config.yaml
n_head: 7
activation: "swiglu"
tie_embeddings: false
init: "normal"
init_std_o: 0.0337
weight_decay: 0.62
MLP neurons of a small language model. Each row is named by its layer, matrix (gate and up: input weights; down: output weights) and neuron, and shows model dimensions 176-431. Each number is 500 + 40 x the weight over its row's rms, rounded and kept within 0 to 999. Numbers have three digits each. A neuron's up and down rows have the sign that makes its largest values positive.
After each neuron's rows, "fires after" lists the tokens most often just before its 100 highest values on Wikipedia text that the model never trained on; "fires before" lists the tokens most often just after its 100 highest values on Wikipedia text that the model never trained on.

L2.gate30:507467523522503532473484513515438483529499490510579493491480564546445524443487499434474595478503471530568480498517457532443449507455558538541508511505510485440494522486490486513450473508495514528509578489461559557533521460477484482524484497517600532467423487596470469483540520510429446498521541499527515480504497481459508540459499496523457535460511474518464512451584512530547406486510430531576589526543434499514468513472494454562521527476454492495448502482537540483529493526474534473473457467552481537534450586451480455485518455398476490503475497580493484474530496447434536474555512548559458476511524535458501461488533435543498444440510446505443515513449517458459525464441521519470488549507472520486398551521514466507494527489476467481365482522513518473588434508525435
L2.up30:460479510486510526484584456521531508538562523547510481491491498459505461420466412538473519501455458491456522480511486520477523531503444420506530532488464500501427414502402516450420473536467492478513491481502497526505477566421500547481509551501485515514494506497554474521473555453544458449509504512532544571539470468439412574457471480523449481544472472468439534621576568430495510500563512496536522506547550516461470496478418541487494504428527548566493435495494457472500423482512475467528518484564471494589532545534539415445484523497477469517469471473497496503522530485507434383478542435468515502505560501385509435532502536503472539487501505530537446485521543506530538486507547477449495551466486478545486546554441435480537501498450426499547553515573516498534461471507478
L2.down30:515512506468495518431530470594505453582533517555484521533467520507508461529515526511519476484496434498513436422514513490516537555502476517550530527454479489508412506478484463480485456489440488462561499509484516553442478512482417520513484491548463551548524548447488448487410561480458445490466511485493518494476548485515456530489544526495510485551410561459523491521561432515468475472474522480555544454500549528472532458475457545458507508464514488535569417514558493488462469433473584495547462426533442507559429523539612494450517507456512455539491487471493436477577523534504513465494582444482490523521531404487507486532448488487500464495470428483526490460521536520484573524486459495475507544480519436440453505551484516486473475513392500521523538508493508475512492441480531
fires after: "|", " |"
fires before: " |"

L7.gate830:515556493494506502455510465450500496551502512491507525504498505469495503438572530459496446488507475442515546478498485541499481558480552447496483572465560535505556568546512536436517449528454548449511540521390423474471452505526499518577507509478432539464506474450481499440529519528441490440457490526480505486503490516496526506376450544540502531509610484519484548510491424521498530527549433501494485579567424461511560509486523507471530445471508532501498544535506475515502491551542497532544403458477467540538528512474480507488483503474453528398518463511481475499546509450462601483586585476551412499595551497355525556489501475501520525564513545535419485530474468506402525435498545494439526548536552485467554493468508576507416521496439547513495443515511544495455477503568429
L7.up830:480512517471414503517556469485512494502522470529538576454504431511508530463506558506451493500482545498463517489543420460448443504468597495449498532516534499506488543533502502467556539484480507518517450429464490463553407499508543440479555557545560525523422439521499520485552469448514488427527480514584557473544514528530537508507500489493530501522535546472478570400526522481454432489522501562497493522592513517531542526488433496508432489429457595506511482598494504566458486521533475504546462432505541511504487522490563523458477509505529558488565531548612502499521543439450537455531518466546457502460512511506506521553535511495435553502446492485446503533605487491507541454506543462489389495512494443495539507468506513464509522498502558496557461505564472493429512552553480
L7.down830:462595520479482437494466479544539497424522394492495521444463529474521507443509523535533472427504549504463580480542497465465554485448395540447519525527489493499499621513530537467464503512548453558468495480480435514569467525439567492478502484462508509496459480551513437485501492506465515501605498471547527493509484470511425507489495480439529523523481545487458487475466465546455535510508517514566520526526540537511546544507508438504442483577474485504547432547488387560399489477508483464519513553587540628501545565504520425475461506488539487516500498532500505551520457461479500445509456470441552520517520457531536506519510507482397592554464514418472557512540521537532541523639483449530404563491424494509508549460503475546532428477584495535571530441443441481456476523471524
fires after: " |", "ens", " h", "-", " born", "tt"
fires before: " |", ":", "ps"

L5.gate222:500454527554477566513440495504455441502530653479481477509511525481445474523463540479510438495568494513550479472548551534556483561557509527460503542478519490522459464476534492577451564489485491520506525468519501478547498505532561512487497458486550546371536424490458511462445530438463493552496505533552384459507457441509525496489455539455411493530563583529456487500477547520445524442555497536470498527519464490525608475481488598524504488483516363401488458522464456452489485518504476435492487455483501495466542450500498523517497444490478528495525554460513510485401489453451521487502462468518521515478535423481508544610464474493443512445444520494439511425512443487497511414512525433446453517538519553463538457449575477490495570532517415532493542483521436482510431425542472
L5.up222:445487447544492517469457586549433546482496506455483457467465521464594548520497443500496502523534559481535611558503470522530439530533478476523568526446567476528501566470489498500510492479489460528509505422483495509529548487519519513519581394472504530475460530506478480444476501564466484501464517548496523478477515491522486484443534509490544479616485491500446474502488523475529495453566515507469518543506501475505545480541491484480512492379504443462488496537396477450465469541484550528392481528503494537485585526533524541489488517509507536472485511515448525424441485498448594509509477496469521519507505564573370516469531469513493507477508559478535467453531484497495470473588499508494511482553541525481471536429565492432518512599509435507497500478496492514493503510552562
L5.down222:520453508515480542527583470467432519516539516472452513527499521500522519468484573592515532484555592566495550584504485430510425486488538497469549504499543469546530501492516473459513448508485416532507494464480505515513523496541540494523492496487484459586553438532567544427441471496497524471524473434522472490531492495527499434550563508562498409545449405517541517434497452533490545502477474579512462572504481471494455447508416499544476556502591476613537504510518490511431502469499468553543492418486529466558539505507490510507544551537470486506508472578466508536487543541501471514503536494522493518504468446549434547407492479513486517514536546472468443585506519506463459478504565444532538454485457502537556549501502429501543399503576538466510478512490484509507482505496526
fires after: "\n", "|---|---|---|---", " D", "pl"
fires before: "\n", "ity", "y"

L2.gate520:516495573516518443484541475525503499481537466566476486435516509488452499481508442464546511492503449538530499584500502555569517536576501540593483557522558508567494456485517474467440521529547500492521505594468515498531485543515543459566488447495416519475527458460519574538423498459492575567440536522475546530471581538470450527486467484517478485542483475434505411459471470455485506487503502513462485486488497543500505436565463471529514498493489465534471553550469529479519601503533546475479497483519568492538578392540473548549515499503474437510535509515479485514469475514528492488545402478462500431462521473490561479463510511489551539546549543443594439552434541500569516421526475521573478458459621531479512500520482560488444446542525512448553442477532476459450534505499528
L2.up520:512517494463491503488443459480450504506479520479545511541507507586558446576508401479527529441534559537433540525494483496505507478468504548414494532487549506563505559525487492486448587545533500473478416430475422422521523535508503579484489498489566442402518509440487494478437388444520493546546481468612503498450494525465489504513496528501488464537498516472530534539481515516492502510473511467544519485513509426537461524476484523477497495488520518474524498490502437460478447469605573556457478544487492501499572591561525545531445421505519513418536543445487529507478522460562473585500498468530503448429569482504455526515441522467496511534534563565443514504483482434543476462532509505464497537550456488572581487493518464499500481417476493450562494431495489540466515429588447
L2.down520:549493502576504531491592547429476512567481452532470505447528402481498504508453562504450512501517258488502493519503573528514499444470546477522484472468484553532534502521459467514522513505514490465536499557458495530502523524519483468464589427498503509567458456465485499529480462549468487527464510504503464508456536508535475518533468545505446490470461463567479489495530520450535515528469502463514541502523459501494500512432503458518443524505527526541481468526458529557528523479529469497442504499514436491451524501427557536505527537444477513546459502467502458487527517633455450544521513460521533480553518518521484515510546469490525469482511436472543522486533497443500495534428525470583544460492501513416491487562488504557512435552532559500501567479501535457485461526540506
fires after: ".", "\"."
fires before: "\n"

L13.gate412:476480466530500490455510486497506547526508526515499513573500393570518518528500449478563473521551535468488473479435481378461473537462478491583509450439485552511463542423532578476542481567518563515516548564457506473535511473512503512469557532422540570526468480481503469516493406527457466525549559510439549479431549556528483482487546529593482511508504418488509444519569496576548456496521485481513435504536533523532466472452554509556491522510570469438488462480525495521518516471499431469503535469498492445513515535509489437499449470546505509497549452489502454512532469523559543527479519502503454489589477506493516448516555597533557545484511460461567398498505513521493415478544576519508467443484511518493547472459525465458504503498499500512611541517459511500435419510548517
L13.up412:514431493510546481472505450476434517592474496542585523499485504542495498511457421485502487472499488422543448509531459482469461533480424451547591556433469565574513513519552542469439487565570551515524474483459480420548513557541445468503627574492529549499560527512461490507462401489476536472554483511517437458498482549470505476515497462509460485520465434462548553481509589515522434503484529561573556515470566533521435482504486473545494497457524465479454448503471484521544421453504519420492505497498528471469482478548555446517497506532513461518538517497478529510493438496445523510446482472513467525421539471508541527477553511499540512473484522499582495468507494450449543486558519529594470585473512476479477556543558490539427465489518547433520507495511494494449456521499521
L13.down412:574501524422503463435517438512479518510482528458523542536467497531491499405485607424473475477518566481498445513533487489471478494501509453507483493478515510450453533530528485458520460564542508482508448508562524492558487502483496457495457446589532534528474440525494447482498459580530396487502496503434442485526508489489474477553504494528449463505537483484490504505478538568493490486479506530523486575519537512560466455495570488547575508513532488470530523517512489538530487423513516468490540640476530476556516529457391448575436510561487534575491553500501433556525427497564507493432545501572491485524509467415496455509506497472492564539483495460588529497475550410496430524448509555590520505512542510516496535505498533473494457493469502488509417489520571548517467579472488
fires after: "|", "\n", " J", ",", "."
fires before: ".", ".,", "ume", "um"

L6.gate87:504427469483528470541498546489431428495491506522488475477435480445504485555424480539572493502560443594378484469514546502532475536461496509502531547494535480499551496569467508469541521510599570519476531494505542524512505484521403525423519579549473467459485443458521470431477544595453542545483495541532497479481505456579435542505465498554508506479510500492552485521521508550513508497537463492541503446481439416542542494504500503481502474416525508514486506539421510505412546495467546525460513567497461488433471501508498505512548493510575492511457453460535529488586430496494502456536612535478478439451485567486486471460529483449559489512544525569509556528523467488408443528538515526506606527524482547467543441507585548528500460487480533522486488524459555498493501441481538
L6.up87:515481470439461428506474605451531475481481444457414469496549494538491497470522514450508475580508550531539514508411550520531500479496469513477520478450572484499420480558522392466533468486491477530458511548571466422489466536488520468522530451450463415597488597450597459533535431517545451455488428509444482453520482478425496538602507451451527433455571514510574443527426535511556499529490496442537518546477462529574504540497496519442542524521549478469474494502518412521476473466479461600481493507591555492523552455484452535536503452504532517518513485464538506514525478512516490569458485497518554496529429461518478459527515502462470476413475502488490472539512505512492494433549554485532530508491472567495485497520433519482566539509472479451504470486462468548516497539507571
L6.down87:463552559492537602514489432471509503544476568499477481490442537507500530468469572526453495452511464453476518423494514453492494547512529468520478405570525493497533451526519535518433515478497433520496515482550496500527488475593440564476524517501523521438529463540442511448509517441560547476455567456515518482479564472469516434500453504476457527483564559467553537476518526525444552496458426459442499471442495497539472491551474514588494483515462579502447508534538492518538500487478497497440510445533463529464541541530515495500484534507498525425511516518575563486604531608452470488502466435417527537567462487464449479464565513451572519509545480476546519545484545456537530529600444513492482495452527442514550490539475491510496572547515501574542539531522497552516532455515485
fires after: "."
fires before: "\n"

L4.gate56:491465479496445470464428423472542536566484508460544521465476495498500462440527479474462557498420506554489426457510530540503566485542540488562520637560495571547571514470516461557511503489440544501464483523543462557521497462491469582518540503402492541456525510457462510496507476613478483560565556503537480482523496460471580519540458554506528512505525478542538536535444451573530500478494533494497491498537498505476497503384550505593512433508507552450473547422466481452514521503451499546494521513448454503464475486486505446523492539472501567555477532442421499518513417519489539499473421541495474442470517522547513435550548526488521515512527503480490553417426479497447494498507493507477474494513498452546495449430492478496547575459452493513498501526611491500459424536519449
L4.up56:455472458567454516492496468555475476520460507530534507549567558482502515460511490496487497480410499487479460519561505516520465488525568503572568523540495511527517435453552487507539479481508486495507498558528459523532527452495503533548594449533445555442535489518463531498492490532481497416562534559527585518458472488481546530522478526505554442554483423437425541548399503536475507456510602505519496557532519588540494533384523479583540500521416509489434477505438524483486500499443560560490498493500547459553512502482539435468511516447502548505468494475601417497526489503482487482416459569508468507511526479514441481494484455488492599544496515472517565452498478416514487549533510520493583446478500450526509547467382508473538458513521463575508454527540470525518483458529439
L4.down56:532537480482500466473525467544528473517487390579489539590532470430523531487526532487533492563500552526494457501518513468548462422538525490503557486549580422508527502554513543516538555589351515524481510507459453511557431457501478509436556531478524476524428526561498444455508468498494557531520465539491528447514513493431510485420557435431493484574421487530503488499463415553534489458519548479506474477569419544461552498401483533515523473542504481506449446556489529485516459565546517482485466419492560417535469529497481487556513464532454437491495495521490496527549536613437433470444508486480452531408476505507583460463538425469497471492506504513564518510444417537477499539533518496475511554443516448475512484420471482488468442528510504497532464554525501453534549508503463
fires after: " |"
fires before: " |", "N"

L2.gate691:496546504482523562517472528463457519507423448485501476566489475573483482484541568542476489515514493525439483510516489527571533431522457442499477499498505514566561597553548479522462543414545519548465480507487499471497556538573520467467445530521558506497430496533502433479461489456493488507499523531515440414473454577512501482549505529458544568490485497596480512508453458397511550476433496485541473498557449506556437491500503575511500503496501487462496458468515522542446450518433438527448499509494540443483524513567508471486498552486491489498446487501496512555518466500478509513476516494504502469585506523555556450564508536503495534495454565513526514502483554555594475435489464540466508477493491503481488530538369503456496509483547519503428483535455543436450474477493530
L2.up691:517516543536446472565516488510418480563534455514492424486496534498497488462523537523549531481459436505489427492493517451541530513551494478508522514476511486514519547482478578510558533497527495517565552501449519493399556486512500479551529524514505476513534504479497563513472527529515516468487538478426478484426505517533527524463515420525556442474507457511485551478545483451499503482493495494508472557524495508562449540471569509544499455552471465504557542536554500522485467562495530548510470464518486469437614529452455510515494488469541440446541492532442472474463508510509456521460511501441487550511527442466488493509558449507573448487603429453469586551535569458556510473539524554566550455467612504581477482515447487562498444444487534536475429539478521503442483481495400
L2.down691:514475419478505499443459493552536510542476564473521522510550519503409554511478560451418456497479448542515497470486527528525514428454472518485520479549543523538515529492466525520515481450557520547514539461576484514494505473499522435481439535517533513443479385528543504513536481438503501475535537538542487487497524457471452462517479551552498496464425561562483477517531516453512585537497467603458546495516569487553470457537573532549489492553515457486518529424433529518472537458588451504477449478508508487467517592555513480452557494498457507493481428441557497409476524496485491433526441488526510493474420464452538525502636458500460520459460498509537480495486546511496494509568541503526525583522531529523517527446499478486518442528579543483460433431582505422551522450476475
fires after: "\n", " K", "|---|---|---|---", " \"", " C", " ("
fires before: "\n", ":", "M", "os"

L2.gate104:509487448561492471470473454579455491517531508484562571494500614540454474442503522467383478478477483593545492448417483495487509518473538534499455534439505503485506512575514459522489536601492485486491513515523492574482418505490579554556549489527450447512508509537534483530537439458534498539604468454446478558506527494494493520531507516451494531605562476501491506498511507548529452497540476420528452486552466589513525536466498530480499479508552459475532566516523444469478499515453515495455479510436528556524540522489509494542489473442492486453513499495503552511493469531447424513496480509546478454453523517486509482553430479499481546480528498537505502474501579471478529480496508508471479478508439538505546461410543548457478513459430420436471431436399519474519466509545540
L2.up104:547548474558502508558514477493549499536579498522512540469419502498511456496520384485539475449529486469458488494484512545500485518431509519444533500461497486518518522488480555531518536514509516444512482523473542565499641441534540514577493487503511559561543492482551519522493498521432532491508655499498501513506499532503490502514481486509493486523468464529547425540562503467535483546464546448432538548511494589516483497522440499448499452479524446475506525466555479467518445487472477422452423484533554426458507496471463519446526549499556462513472467571479455497533513475504409414486536455533484519485505487483504441540451503515504594506501452464525558510481468535473428432553486447527475525480519500493447530530534557459438456571513517532452492469536436495485504534590440
L2.down104:493498458473498496503473508470523535576508500516521524461464513540532466511500466446440482531518432406503480473505533578557486472450460581488516506506509472454529532505471496504587513531506449515410451518450521496491546486561465494561418489425495533575534494474525540519474491415496505526547560543508497498517490516482508530517512498425452557564538477570542451470426462543569508507509476505452458562446499565423552550499442485527469485484521463445493482470523492536442519552478497544482444495484554444438469446496500542555411473501553505546520498523456510494518502743473487492500536549544568469485459480499497564513461413525487564495451463548536489526463490509472475505475502450563546464537471505521535433539444529444498511523484538544503509553527472503543523498508514
fires after: " |", " Ed"
fires before: "|", " (", "\n"

L6.gate161:509468494556519472594522511501521497550422462523468492440502509507521507472576510495492532527514447476382555440525464458512514467438509494488558588494495523511590527537470451496547542437473553480540571492482508462523532480579552572482487548449445447493473455515460534574479425497554541529500409503451470553449491493533482546587450522491544486550475469505552474545559517525502527468576526497545520531522443411509431421462515519478468487549484462476475460560505509493572558506534482455486455487506472517516524458504494512485513485536495453492584462571459530513446455475491562518516508482542554546449524511482499530451463490449524521606430511508501444448354493506499441539487494530470498528493529584469514500447520491512504502426479430493521512464533469523554550426485475
L6.up161:484556521502445495535474510503527488546430572515456494496429503535565484534474567476520495612484505459503519494515532493492546470479525502551449530454476533478484518461502513470438510505530477512442475466525476541562448485523501519517469424527473519546503444542492510462521511470510542489486503511460531549492506475554534471587494464460437503501511516494473577485525543510496499524528506497461508477457477518493493481509546520461473440589510484436452596509474480594625474489435492490482518531450525505460531532559512519532489531523473495551470476501593529463509488445499516418518552474507562490502467540432552481468493499420495494508524597442559511575409402563556427497523534518499476476536478498542496495499590485537487469521440526510494487474511492515522505540466443
L6.down161:539504479497514485445536539501466512512504462537451504457538523464465455442518434476565489590508392499503507545470553489500525468578455494412469523548458485542526563551494512568460437517540401502509503469477452505455489495508552492495505538451452478501504472483555541483485439551537480529483482481485472470474542493523515489467444565485511504458525500478525556471558506481539478530489501574541458489469497497511525443504553571448546498471543554429496499558457549456530503468522478462547519456471439560542516443396510567499516523505404504449549530523447470490503519428490569491487472467463549511402511431532420539474515509545539451557543549388453471502497487556577449555511524439585470508508509530376514513526441427479445472462471540533474532535461556526559542530506488
fires after: ".", "8", " g", "6", "end"
fires before: " |", "%", " (", " from"

L13.gate913:426515471538559533475486574446533481538483571445489540493571556581525515517533478486547517449516468516538455415458487626434495528492456493539521507554515512527486526565458519459499514542495527462497644507513520447550458611483467475483470560553486548507544493589546504474492478471519509496498518473529480525423460519469436566483563436474510507535545461510469382488550464502474496512375470503569534508549528476592487563485622503480473496529507535494488531469553493516496493441470501529537496491482548382587483465517506493487556577485543490480517463503434516518525453474532462479563506477497495504494504493493516497531491588491450424460562471562453510507542544521522563466495453496482528566462505489426515481492507530518518533471536457508495461526536527457490439430509487
L13.up913:460491540535561548515557415519453482483455463511563509536517543574553459525456503502461544401506473594527609467466489546532443484485481471503470542521581453511549495512471535356517469496455507496526444410485476478540488471501456603537500482524496513441527522508502541503532451506565461472502491543465470484585478511512483505488422436441504456507578498472495554539473490488433528481495473499525515530467474623508522480443450477506515524497470572471484500513471468469511502516461471476575416511483493472482510560524518475443537541588518463505505438530488469452529484451485410466530514583550548502435463510473509481514522527576502463532507443476526500500475475457521429468530480562481479536537517520582465533540550520538502545517440496392468520540493547502500512504520507
L13.down913:517467568485535491500474554519474527591517547423523564527462469498529505409553519488459454453546522532424571448525479484482540587510589519481469499486496490489482559521501506517457512536515496546445518521534458502569517442519481465502472545549499595496462537558498533501512491498504515499460520489474509513482491574507501560522535472498496571503529511556460480493563521443486473472587587507531505506462488491428555541485446469475491475469445553539499470542474490488519453500475537574566519469488476511555526489530460487504524519477495539529519502427553503502568478455444497528532458504530467467476496537478522532504515348549508494575575487501499516411502495510483500528496543498472442514510500497458447525547497620518567505488420438457427506525474436472497497468473432
fires after: " |"
fires before: " |", "ord"

L6.gate426:525481531486489542480529502547491568505454482473480537408486446551552516452520487511476487578481532519494489525536505572553495524482544471518535509403501523526502473488544441552494461552443483483461483570495478525443472500429527589571503516482539472545424509468423482462525551492513452486493546484524457570479477436524479512428469540462503549554488476510452475489477537514479473515457491432518482446518511471503429523589525496490504492514489642514521491452484477472526503483485390507449569494472543416489493534516484496447535504474481495472477479499508454485538424388482519476543524423458513501443515538423614517506556458485465506589486506488584544447403471505536491491473490494524508442529520493488514513492462554527406525488429498524574506530510497481500512518463501
L6.up426:547490446485522581519518449504526493462503513482572563481459410548531494484493525547514509586494525481556643485492482572471510430458473474509594448470468448446424481527526485488500452563525490571520401506562444490525464397475531473495536496475536475547499511515519419496492524486491515531546540465580488504443506489517447483453516443493496524553554567516520534475536515552503508532500506516534497450496451493493466513467535501469478553486493501523538492526493499463479458517460501504509515533490538469521470529490517529511473481509454592500497497471464473483550465524570499499441505562436561519438517489522460559498524488520449530524529498462520502500401555501447483497472511560482505497486570476475447528487519454452484513495419523524475474496496514502522444453526473
L6.down426:495490546514471516483481464545504632552559525488519473576508491486496453442508533534529561490501328437472534538473491469469523493493514490501410511477547495435440505511515537484503485508480470533529587514503570468487430447489536511529498532445513491516474463528541484465515488530493487381416548463511474471532531439484555438502439492482472531559483464499502513517540517461518496522474451455489520431504464602548430524495494543484424428508511490503461508451555496510459466429516536468539446507522460431532569526531477543571521537487406466522468493566487484484558521487460515526502490491522522494535499518465562543543525516511411530514534484454455497459444523424530513602501493521554469461526488445539513542574454479453489514516456521472474515464524535514502508502566543
fires after: ".", ",", " and", " that", "The"
fires before: " is", " were", " are", " was", "fore", " had"

L2.gate838:503493480619478513484506550545511480562529477519498524500461506565454475449476491493560513556471479495509567472564519520497490531489663560565498536472556502503541439475545516521453486460450441451479512546476501538533511476448509526514513435548523502464511517508455412483554501455456565473496501492477466551490538519535502515448527607501539563590495517492485442514562501492525474465511413505504495442546491505495485451514542558495467475481558504512465442543495462521527436499519511494541476518501483562471493499472477527581458556428468469468501454490537502558511528481517516511489552496475478541571466486478478496522513517515575495490515495518507527455367391532430492556504474500502504472483504487439504506573501451490332548581521462396477520480509526531568522516484494
L2.up838:510521463492648464478536544491519571506547528473512461520478459555399628493521457568457461486440536530479497480522443515522550523497511442468411524494560507527499479481541566505450565647502473473565466498537500543445536434553466518523521477485470528466509543499524533518502566558481521472518503433546513536501424490480464572515504477569539514528488521424465465496492450452485545505478419505457496461497477476450489579523461625449524436433511548472489491457430541471529495479499494509490562522464537437509483475502478496499442479521519447482520463489524495471633483496549426449513491495504478498492540495472461493465425453533499473587486540515561538484497492654518508517480487529527516513559532492494486504478562454565466417456529493523437497437500516508518507419443560
L2.down838:511460469523507503415575474486578512507518485506549534467490471528502563511511486527473545507427478468522470514469450485503465536548455490485508484512446466448535426469484527512523484562432489494554487517491550490540523487436509536394453548551553478502530570476488512546473532529481473491519466504516516471530489448508565550487506528560537515479539490586459624497537553543460502459553400478491535537492482433459490506522543500482455488492468521460436524415530509448501520521524494474534542563489441476518487422488499455497384494549525515471438498515560451406470550471516478448483510545512475460488563513434511441401509488562509513528450522524528500511533453553478545457513438473504491497477506511451529489426530438531538482530459428520541491516582537564480441521509524
fires after: " |", "|", "field"
fires before: " |", " Al"

L9.gate820:485560476528563487558477470452484433543456476463537445609540469511617467516530467474560484517506485502512506501443500485482518503476529500508512539483480555572484527501527442505464528473552494470473538543520573500512456436540429484459531576486541456522464588472503523502454440485493466476485500536516551563521504500560489439477510551542425454502486517500551457494533514493509491503530461527494576434602509424511465448526535562483490495422489465470517492517544525589503547493494521521465426489572462489453484515477522486549369480537454534456515501514566504457451517499573480516490516511452501462465536583513563492510490522416476495494457499410469552547451539473428549505600530509462522462411456507493506433524491529576508518521458478454480483559466526544440474514506468
L9.up820:574471449508552448530497438483513494488461532476458482455515523457525529461409439454448461498534459516557472461461424520494522533496494467407523548512555494515523533500473481533482484481416458502458564565530413550503504510527489547480468502569502476482524554490547439510512490472546452496522471474455562448456510497464524531502486542425494467524514501509467475522498507512613548520485500436499493460486511521465550508500472481486550491510447484495514469533444442594492511530505444546589552452414477497511492517509589507516476460533535500516611492476376562527485498496471526516500441482447455475494480470517528439511485556528515511595437531552508429510556446459547490561504491465513492419405528481475485524495514474525532495489526561589479470477536547493576453454462559
L9.down820:491429470492443500507504464497470524514494471559446603517498498553521601391440544469472490505504459434578498461495501547467519577525416512441512511514525442570535476463548495486483512466452524508496451498507465481498497567493487500521520509499441436447453473471527461547501511477452527487542518486450521499459486477498525498501578496519507484394545502512517491487531511473456455461477479512462482534523533490560503514540512481541517399538558438472495497541505506495543538535444474572509571476580516532476479438451497496554481474496515460506506543484505489581404430446519528460505546550487456506505507448512486471486451585509490520434549495527466443559485505565552565435480549521510557439451542589497484603470532438471527408459441429520412478496462454536497540509454528
fires after: " =", "History", "ot", " life"
fires before: "\n"

L9.gate699:438496490526464486438548516514519443544541524492510485519551510462523450406488500522530510587481507472431522451390507470495439487455483481495466499459462533557491507461520535490522552493450502490552457508463519562445506530472471465507514502455501512547517534477492523526547599482604547528504568510488466542465525507463457502437498490505510436538487555451528552480441472491473552438485495439508496523510545465491495520455476574582487519521479603553534534471551546518500470466524507529440455449586497578475479426475493506492557525543540507534512532546557494502499406490455461487524516526470512594565470466386492590550455447423485501519519392493502658512522509551557551497551515500501520520463532521412510490441420544504533524471411515483518494538489428485555437504580490
L9.up699:535498492586469477533541477539518554508451478508500461518503503502540510539485444519533512428502509606518444458516472544513476511474483554474523524483512509519477532558550515555527499501521512517502500370520517584542495536534518463496548503545542484465514518503486493475508422520501526569568539545488496540494493510497488503510445486441468496411505475504509480455469481502455579499534581531480484514429468479499581495404503523485484509442530481464425481524506466555496473515545464511543593510470477613539487546533533467478512475445465486494478485443469506432449491513462432536561505535413491526456538434476508460486515465512571462537491558555533473550501491477477499569533515492514490419500507476487447557488525495477474494513468517574558496429589452547417564603507515
L9.down699:530505449522520538416503551522520521579474499478525487510577507487516531526459468487501487497504454527453434464497492486489532526525439492499468496460523552555500479537532509488511533546522490583535507485537510502494469456581512447548483534475439554485484549510545565464491565564500482479539569496486492474452453484561456515454510430597499375502536501545444501509484519492511547513563487508479486484454545474512505431488497496529512523522538465511531474467555525453488535476490491547525504506478508479487437529498520481488443585462491571492525575456495522444500462481484493479473431568472481474572457498591497572590478507461493528522479487466562512466532487482509502464493498489531520529521507585485561484450613494480506431478459516446512581538470570509530543490502507
fires after: " =", ")", "end", "el"
fires before: "\n", "ic", " was"

L7.gate346:506495505475507545437470484469493474457562579474524461498469496528490445548461482531582577502529502508490434497605532497537589483512506518488503495532526511512511513527549532504529484540487553479560514469515525559507562537548458528459514445509455532597453473563490484458492481537499497546444634449503491502419558430486466485481586488557470540463507513564512445505419458531496564490508442517489476532526438438498482506523505505539519514495543549503460440533535492520387427536485448478397534505527541508496492494482527497504516489445424479499524551422515512532492405506481571461487401497557523497575476543533451494476493460461503441497509479529493555528551509425473522426491523566561392485496512570444545496541397535494521489446509397506507506481509517448438422498509516
L7.up346:508428458504512490426543457469469483491429467500438494524497477435589488511489471516535495503522466596507452475544519497512476450612505510479547456565556462484520522563497494507582530492516493515526550478570516523488530536534519456485506460528532546503412497552518532553480489509555487502451481516465482520501522477541507521499560463536488547467482513517526523426497544482505512456473439477515513461461497502501519539505496473574498595482493514534468424550459484533505553531510510523478435503449576526444531486499530443440459509482455493450445436532511458537562527565512522503506420487518431419456476507442450562582491469466516514462468520462486548489528536495485546483514531533495457413516519436509451498570489504533543447488463467596461503512521484524475519554521548
L7.down346:526434532493523498540558484499495515426543515538481519420475499464483499531437519487537479464437695505492494533446459541520463430504480450429537571478472516480609432486462529517463542478500478490511439525445439568420528533542491466550511522520509492499530445450539582517481491460548518548460532516550425522489577510435517479488535462457497500458504489461548452495563530532459514528470516494473499457510496540506472501505556441525533498496492521420522533525521506515532460525465506534503480475511557521512533556505498436501557507499477422510488497518479430470525531610433462476541534440513524510504534401422479458555555542497484546522474498520525523456466450429508527511509536443538540451513542556542484512524521460489465543486480478500528531468546559534499527457450537
fires after: "."
fires before: "\n"